{"num_hidden_layers": 12, "hidden_size": 384, "num_attention_heads": 6, "num_key_value_heads": 6, "head_dim": 64, "intermediate_size": 1536, "vocab_size": 32768, "hidden_act": "tanh_gelu", "norm": "layernorm", "norm_place": "pre", "norm_eps": 1e-06, "positions": "learned", "qk_norm": false, "attn_scale": 0.125, "bias": "all", "tie_word_embeddings": true, "parallel_block": false, "extras": ["capped logits"], "init": "uniform", "init_std_qkv": 0.0148, "init_std_o": 0.0, "init_std_up": 0.0148, "init_std_down": 0.0, "optimizer": "adamw", "learning_rate": 0.000743, "beta1": 0.9, "beta2": 0.95, "weight_decay": 0.15, "lr_head": 0.00693, "max_grad_norm": 1.0, "warmup_steps": 406, "schedule": "cos", "final_lr_fraction": 0.0, "batch_tokens": 65536, "max_seq_len": 256, "doc_mask": false, "train_tokens": 555300000, "max_steps": 8474, "dataset": "wikipedia_en"}
MLP neurons of a small language model. Each row is named by its layer, matrix (up: input weights; down: output weights) and neuron, and shows model dimensions 16-79. Each number is 50 + 12 x the weight over its row's rms, rounded and kept within 0 to 99.
After each neuron's rows, "fires after" lists the tokens most often just before its 100 highest values on Wikipedia text that the model never trained on. A number after a token or word is its count.

L2.up1423:50 48 28 60 52 58 48 66 41 22 49 52 42 58 34 50 53 51 47 48 55 69 48 58 63 46 44 39 64 54 67 35 52 53 44 61 46 45 55 59 68 54 44 38 47 64 30 54 56 61 50 38 51 61 33 50 27 45 74 74 54 52 39 38
L2.down1423:85 46 65 60 49 40 46 50 71 30 63 51 46 39 59 64 65 67 60 57 52 51 48 39 52 65 49 70 47 64 56 34 49 36 57 48 72 62 36 33 66 42 49 55 48 57 29 52 52 18 54 46 58 49 54 56 51 48 58 59 39 30 45 70
fires after: " " 43, " a" 5, " (" 5, "," 4

L7.up370:66 49 43 56 73 35 53 55 51 49 48 23 40 47 60 56 62 55 35 59 48 57 50 58 40 57 48 69 53 43 39 85 40 45 56 34 54 54 69 52 40 42 43 59 46 52 26 48 59 62 51 46 44 68 33 71 39 61 47 55 35 37 43 45
L7.down370:50 55 48 63 40 49 38 64 39 52 31 59 54 60 44 74 46 50 26 53 39 39 41 67 58 36 46 66 53 60 61 60 67 51 50 67 53 29 54 50 54 58 42 46 40 53 47 44 41 50 54 52 65 38 54 42 54 65 57 52 43 56 63 35
fires after: " in" 18, " of" 12, " with" 10, " to" 7, " for" 6

L7.up488:64 31 15 65 60 52 46 38 56 48 60 53 28 39 54 52 41 43 44 14 63 61 44 34 48 50 50 49 45 61 40 50 60 46 39 51 43 22 51 51 44 59 50 51 56 78 50 58 41 47 55 51 34 69 35 54 57 58 50 42 51 55 53 55
L7.down488:50 46 44 46 51 50 57 44 52 56 56 53 58 73 30 45 61 51 63 45 40 40 40 46 48 69 54 58 64 40 42 49 38 59 46 38 47 45 67 43 36 48 46 37 57 27 42 40 46 55 62 40 57 57 55 45 41 50 49 45 65 72 71 30
fires after: " the" 27, " a" 11, "The" 6, " The" 6, "," 4

L2.up96:41 43 52 29 41 62 58 47 54 65 41 79 53 45 69 47 71 83 71 58 52 52 61 63 57 54 64 55 50 64 42 70 45 59 54 25 33 29 59 39 57 53 40 71 41 55 54 41 59 66 52 48 51 26 60 37 54 53 53 43 61 62 44 41
L2.down96:25 42 59 31 47 52 44 48 61 49 53 49 44 45 24 54 46 58 35 58 61 49 70 60 47 22 50 55 38 30 48 57 45 48 64 55 77 51 41 49 71 47 46 63 65 47 58 45 38 53 46 55 76 37 58 34 59 49 68 27 58 45 51 54
fires after: " (" 38, " H" 8, " |" 6, ";" 5, " C" 4

L2.up848:29 45 38 51 50 50 70 46 49 35 25 61 60 49 55 59 40 63 42 40 41 29 64 62 62 59 54 34 63 53 52 41 44 54 66 60 41 33 43 43 45 42 37 57 70 56 54 51 52 47 50 62 67 22 32 36 66 64 62 53 54 63 41 48
L2.down848:49 57 49 60 53 44 47 48 37 54 45 56 54 47 57 64 45 41 64 31 35 61 32 42 69 60 45 60 70 40 66 60 62 54 41 58 80 46 51 51 51 45 41 75 73 36 33 45 31 47 54 59 45 24 35 37 60 55 54 63 72 35 42 31
fires after: " the" 38, " a" 4, " rebel" 4, "-in" 4

L2.up1228:54 27 47 61 44 55 42 56 39 43 51 79 62 44 62 30 39 38 57 52 40 60 52 50 35 56 57 59 51 61 71 46 43 47 80 62 64 67 76 44 24 56 63 38 55 60 45 64 50 23 40 24 58 39 49 69 39 67 61 61 53 51 35 59
L2.down1228:57 52 58 57 59 47 53 31 49 54 53 46 59 43 58 44 48 32 42 70 53 44 60 42 33 61 58 69 40 50 44 45 42 75 60 50 66 51 37 40 41 86 72 53 45 41 50 65 51 68 58 52 63 48 59 44 64 52 60 57 47 61 57 39
fires after: " |" 47, "|" 7, "-" 4

L7.up102:66 56 31 64 62 42 39 74 60 48 63 39 58 44 40 58 61 56 64 50 43 82 64 62 77 53 39 60 64 51 43 60 40 47 40 66 61 62 72 44 54 40 72 45 39 36 38 46 52 25 45 27 37 48 32 68 53 65 26 75 46 55 49 52
L7.down102:60 39 58 43 42 53 62 59 36 68 37 37 68 49 52 23 38 72 47 36 50 53 25 45 52 61 53 63 59 31 56 67 48 67 43 58 54 35 27 60 33 57 41 56 46 66 69 37 52 36 64 72 48 52 41 53 41 35 58 45 48 40 41 48
fires after: " " 31, " under" 13, " of" 11, " for" 5, " St" 4, " in" 4

L7.up96:44 48 58 51 39 40 47 59 49 48 35 37 50 53 22 43 18 56 39 42 52 48 55 56 53 67 31 33 55 50 60 50 60 61 67 61 43 62 55 41 67 39 36 35 61 38 50 50 58 63 53 58 43 59 52 41 49 48 58 40 62 39 48 41
L7.down96:69 60 59 57 50 27 51 70 48 45 63 41 45 74 74 37 63 43 31 50 41 37 47 28 62 66 61 49 67 67 56 43 49 56 48 38 82 72 59 27 63 40 45 54 44 38 60 53 38 61 46 53 49 48 68 49 58 42 34 29 44 52 47 36
fires after: " " 27, "–" 8, " Court" 8, " |\n\n" 7, ";" 5, "-C" 4

L7.up281:60 45 50 60 31 59 34 52 49 35 60 55 75 52 36 55 58 65 66 47 51 70 48 53 47 87 49 53 44 39 46 48 44 53 41 52 39 41 33 52 64 48 51 60 43 73 50 38 50 59 51 32 48 70 43 38 34 62 47 53 48 44 40 42
L7.down281:50 60 48 41 54 40 65 54 68 57 75 48 70 59 57 20 59 51 62 51 60 40 56 40 44 71 67 66 75 62 42 23 22 44 54 58 59 59 56 41 69 37 58 57 55 76 53 39 41 51 53 44 49 62 46 61 54 46 47 46 38 38 42 50
fires after: " " 53, " No" 6, "\n" 4

L7.up849:53 70 70 45 55 62 64 51 67 72 47 39 46 44 19 49 62 39 56 57 57 61 49 68 59 34 44 49 45 62 46 62 29 38 57 46 48 55 50 41 62 43 58 81 45 26 51 65 39 73 51 67 20 46 50 67 44 39 60 49 58 37 29 50
L7.down849:47 44 41 49 68 37 71 42 60 45 20 58 26 52 62 55 32 58 68 49 64 54 56 71 56 43 75 40 42 48 43 50 26 36 64 49 54 47 52 61 55 54 61 49 46 55 32 31 51 67 49 50 47 59 44 50 45 41 69 46 43 72 50 44
fires after: " |" 50, ";" 6, " size" 4, ":" 4

L6.up1037:52 54 62 64 56 46 51 40 45 40 57 85 29 34 49 27 45 40 46 53 61 49 38 43 65 37 29 27 55 29 31 59 55 67 55 71 30 59 78 63 38 75 46 34 20 54 50 47 46 64 50 40 49 58 32 37 56 54 38 25 52 58 40 50
L6.down1037:46 43 69 35 59 58 45 50 34 61 89 40 48 37 42 26 51 25 58 57 41 56 43 51 47 55 46 48 59 52 48 36 66 50 73 66 63 40 44 57 55 47 77 68 59 71 67 50 70 54 54 55 46 33 40 41 55 71 56 37 52 57 62 32
fires after: "," 36, "." 13, " that" 8

L4.up422:40 16 43 41 54 43 64 38 74 50 47 41 57 61 50 41 41 54 35 46 58 50 63 84 58 68 55 43 46 39 34 39 42 44 60 46 32 36 45 37 58 50 38 50 53 35 31 58 40 38 51 41 48 45 58 64 88 46 68 28 56 63 58 48
L4.down422:66 39 37 62 48 40 67 42 51 59 62 79 59 58 44 52 36 29 40 40 50 34 38 83 68 27 53 36 49 27 48 40 56 48 29 49 38 48 58 56 31 63 49 85 41 43 59 32 61 30 39 66 52 46 65 47 46 78 53 58 66 80 35 61
fires after: ")," 38, " an" 7, " a" 6, "," 6, " the" 4, " was" 4

L7.up818:56 54 43 61 35 28 53 48 64 44 49 71 37 32 55 47 45 61 19 47 25 54 48 65 60 56 58 67 52 57 56 45 58 52 68 44 36 56 52 63 51 43 51 50 52 32 42 35 70 50 45 40 63 63 44 47 59 41 65 47 69 46 57 56
L7.down818:38 44 22 52 33 70 47 45 65 50 68 50 47 76 41 40 49 42 43 40 16 67 56 50 64 70 25 53 53 57 46 31 49 51 44 38 66 56 53 53 26 63 54 60 43 73 42 54 34 49 35 76 46 68 51 50 55 39 61 55 72 47 58 63
fires after: " the" 44, " The" 11, "," 5, " that" 4

L4.up1179:48 70 40 46 54 41 61 62 39 65 48 56 55 49 63 42 28 62 85 32 66 44 55 59 42 59 42 50 51 37 54 54 52 73 78 44 67 29 40 56 40 51 51 50 59 47 50 50 50 69 48 43 52 39 61 51 72 65 65 75 63 69 47 34
L4.down1179:75 48 44 55 55 66 56 39 59 49 59 46 48 42 27 41 45 54 58 37 49 38 47 41 43 60 50 39 61 49 40 26 50 26 44 77 58 70 41 36 49 55 58 67 51 42 47 15 36 73 73 50 70 49 46 47 50 47 62 43 41 34 36 49
fires after: "," 44, "%" 7, " of" 6, " in" 5, "." 4

L7.up1206:64 39 37 56 41 58 49 50 30 76 67 61 62 50 46 32 43 50 43 44 69 44 76 54 50 52 55 41 55 17 50 54 61 64 44 55 26 45 51 60 56 28 55 60 54 32 67 51 59 48 48 62 53 35 58 45 70 31 45 37 72 55 52 62
L7.down1206:42 46 41 45 54 60 44 61 61 59 42 60 58 34 52 40 42 56 50 64 52 55 42 63 41 28 67 36 29 42 68 43 44 57 58 68 39 61 35 38 50 50 46 42 53 61 35 52 29 34 49 52 42 29 36 54 49 61 64 51 60 36 40 62
fires after: " |" 25, " the" 14, " a" 6, " The" 6, " Europe" 5

L7.up211:37 31 55 51 42 61 28 40 37 35 68 65 42 49 32 61 55 38 46 27 44 54 42 59 54 60 62 57 50 67 27 33 52 50 48 34 42 48 44 48 54 44 61 44 53 50 24 36 61 38 51 52 49 28 50 35 40 49 23 59 40 53 29 49
L7.down211:56 37 51 42 50 39 42 59 61 48 65 40 50 73 43 49 46 38 47 35 50 29 42 29 54 66 49 32 82 60 55 55 54 57 51 50 52 46 35 35 68 73 65 39 53 64 53 31 41 45 45 45 55 40 54 48 54 52 72 42 34 59 51 45
fires after: "2" 46, " " 9, "," 6, "0" 4, ":" 4

L7.up945:43 42 55 59 53 70 48 47 36 59 55 29 33 66 45 29 43 52 28 44 53 48 40 48 49 55 43 42 37 46 57 52 46 61 70 50 56 73 53 50 53 56 71 40 71 31 43 46 28 58 44 22 35 50 50 34 39 35 64 57 58 48 56 63
L7.down945:62 50 42 42 55 39 70 56 53 65 58 35 55 74 23 44 66 41 52 58 51 42 34 43 49 57 41 73 65 56 39 44 62 57 46 69 66 62 50 34 30 76 42 26 35 55 48 52 53 54 47 63 61 53 53 50 72 51 40 69 33 71 62 33
fires after: " " 49, " |" 7, "P" 5, " (" 5

L7.up6:53 56 46 53 31 55 51 27 69 53 37 35 39 58 58 62 57 56 48 55 55 44 63 42 69 51 67 56 51 48 67 58 42 47 73 51 56 62 36 67 45 62 53 56 58 45 43 49 41 23 50 36 42 53 62 43 48 60 62 66 31 62 63 62
L7.down6:26 50 30 45 45 29 54 81 57 54 41 48 54 56 49 42 57 37 53 27 42 57 53 37 66 63 27 24 50 59 41 46 57 28 39 53 54 53 58 51 36 45 56 48 64 75 56 80 44 54 60 68 36 53 55 50 40 36 58 46 76 31 40 59
fires after: "," 38, " as" 21, "-" 7, " and" 4

L6.up1435:34 34 52 49 37 38 43 30 39 48 40 75 62 65 49 65 51 36 37 53 50 36 46 59 57 30 50 36 59 48 48 42 60 42 44 55 32 67 58 55 37 63 38 49 65 41 50 49 55 43 47 25 34 47 60 53 68 55 45 46 48 69 61 61
L6.down1435:38 41 81 58 61 61 72 39 52 57 31 72 53 29 43 48 42 23 56 43 62 48 59 39 46 65 18 52 47 50 39 32 45 50 37 66 48 45 41 52 25 49 64 54 43 52 52 70 66 40 49 47 32 72 38 32 62 55 47 62 40 40 48 50
fires after: "." 47, "," 16, " where" 8, " and" 4

L2.up74:34 38 70 45 56 50 57 57 51 51 68 50 39 50 65 21 34 63 53 43 37 52 50 49 57 46 59 40 64 66 59 31 56 58 55 47 58 53 70 34 44 62 51 50 47 65 54 54 55 66 36 56 43 48 22 46 35 65 56 51 57 57 48 56
L2.down74:38 53 38 59 57 55 51 39 39 37 61 44 37 70 43 69 36 48 56 66 43 61 31 38 78 61 59 29 48 50 47 38 52 39 42 31 49 67 59 43 42 73 33 57 48 67 49 61 37 58 51 74 58 40 45 66 48 50 55 54 29 46 80 36
fires after: "." 34, "," 18, ".\n\n" 5

L6.up981:39 62 61 48 63 43 44 45 64 41 82 57 58 63 59 66 44 42 44 65 66 34 60 60 41 59 32 35 49 36 57 52 64 41 49 36 57 53 45 62 45 50 68 54 68 53 50 69 51 52 43 44 61 57 44 43 60 77 50 41 56 65 61 48
L6.down981:45 65 39 45 51 54 52 24 54 61 47 48 41 46 58 61 65 36 52 45 49 55 33 50 58 27 75 35 44 47 48 29 47 52 61 63 53 69 48 39 66 31 43 59 59 57 40 64 32 69 49 46 71 42 49 43 64 44 47 42 87 33 42 33
fires after: "," 44, "." 26, " that" 5, " D" 4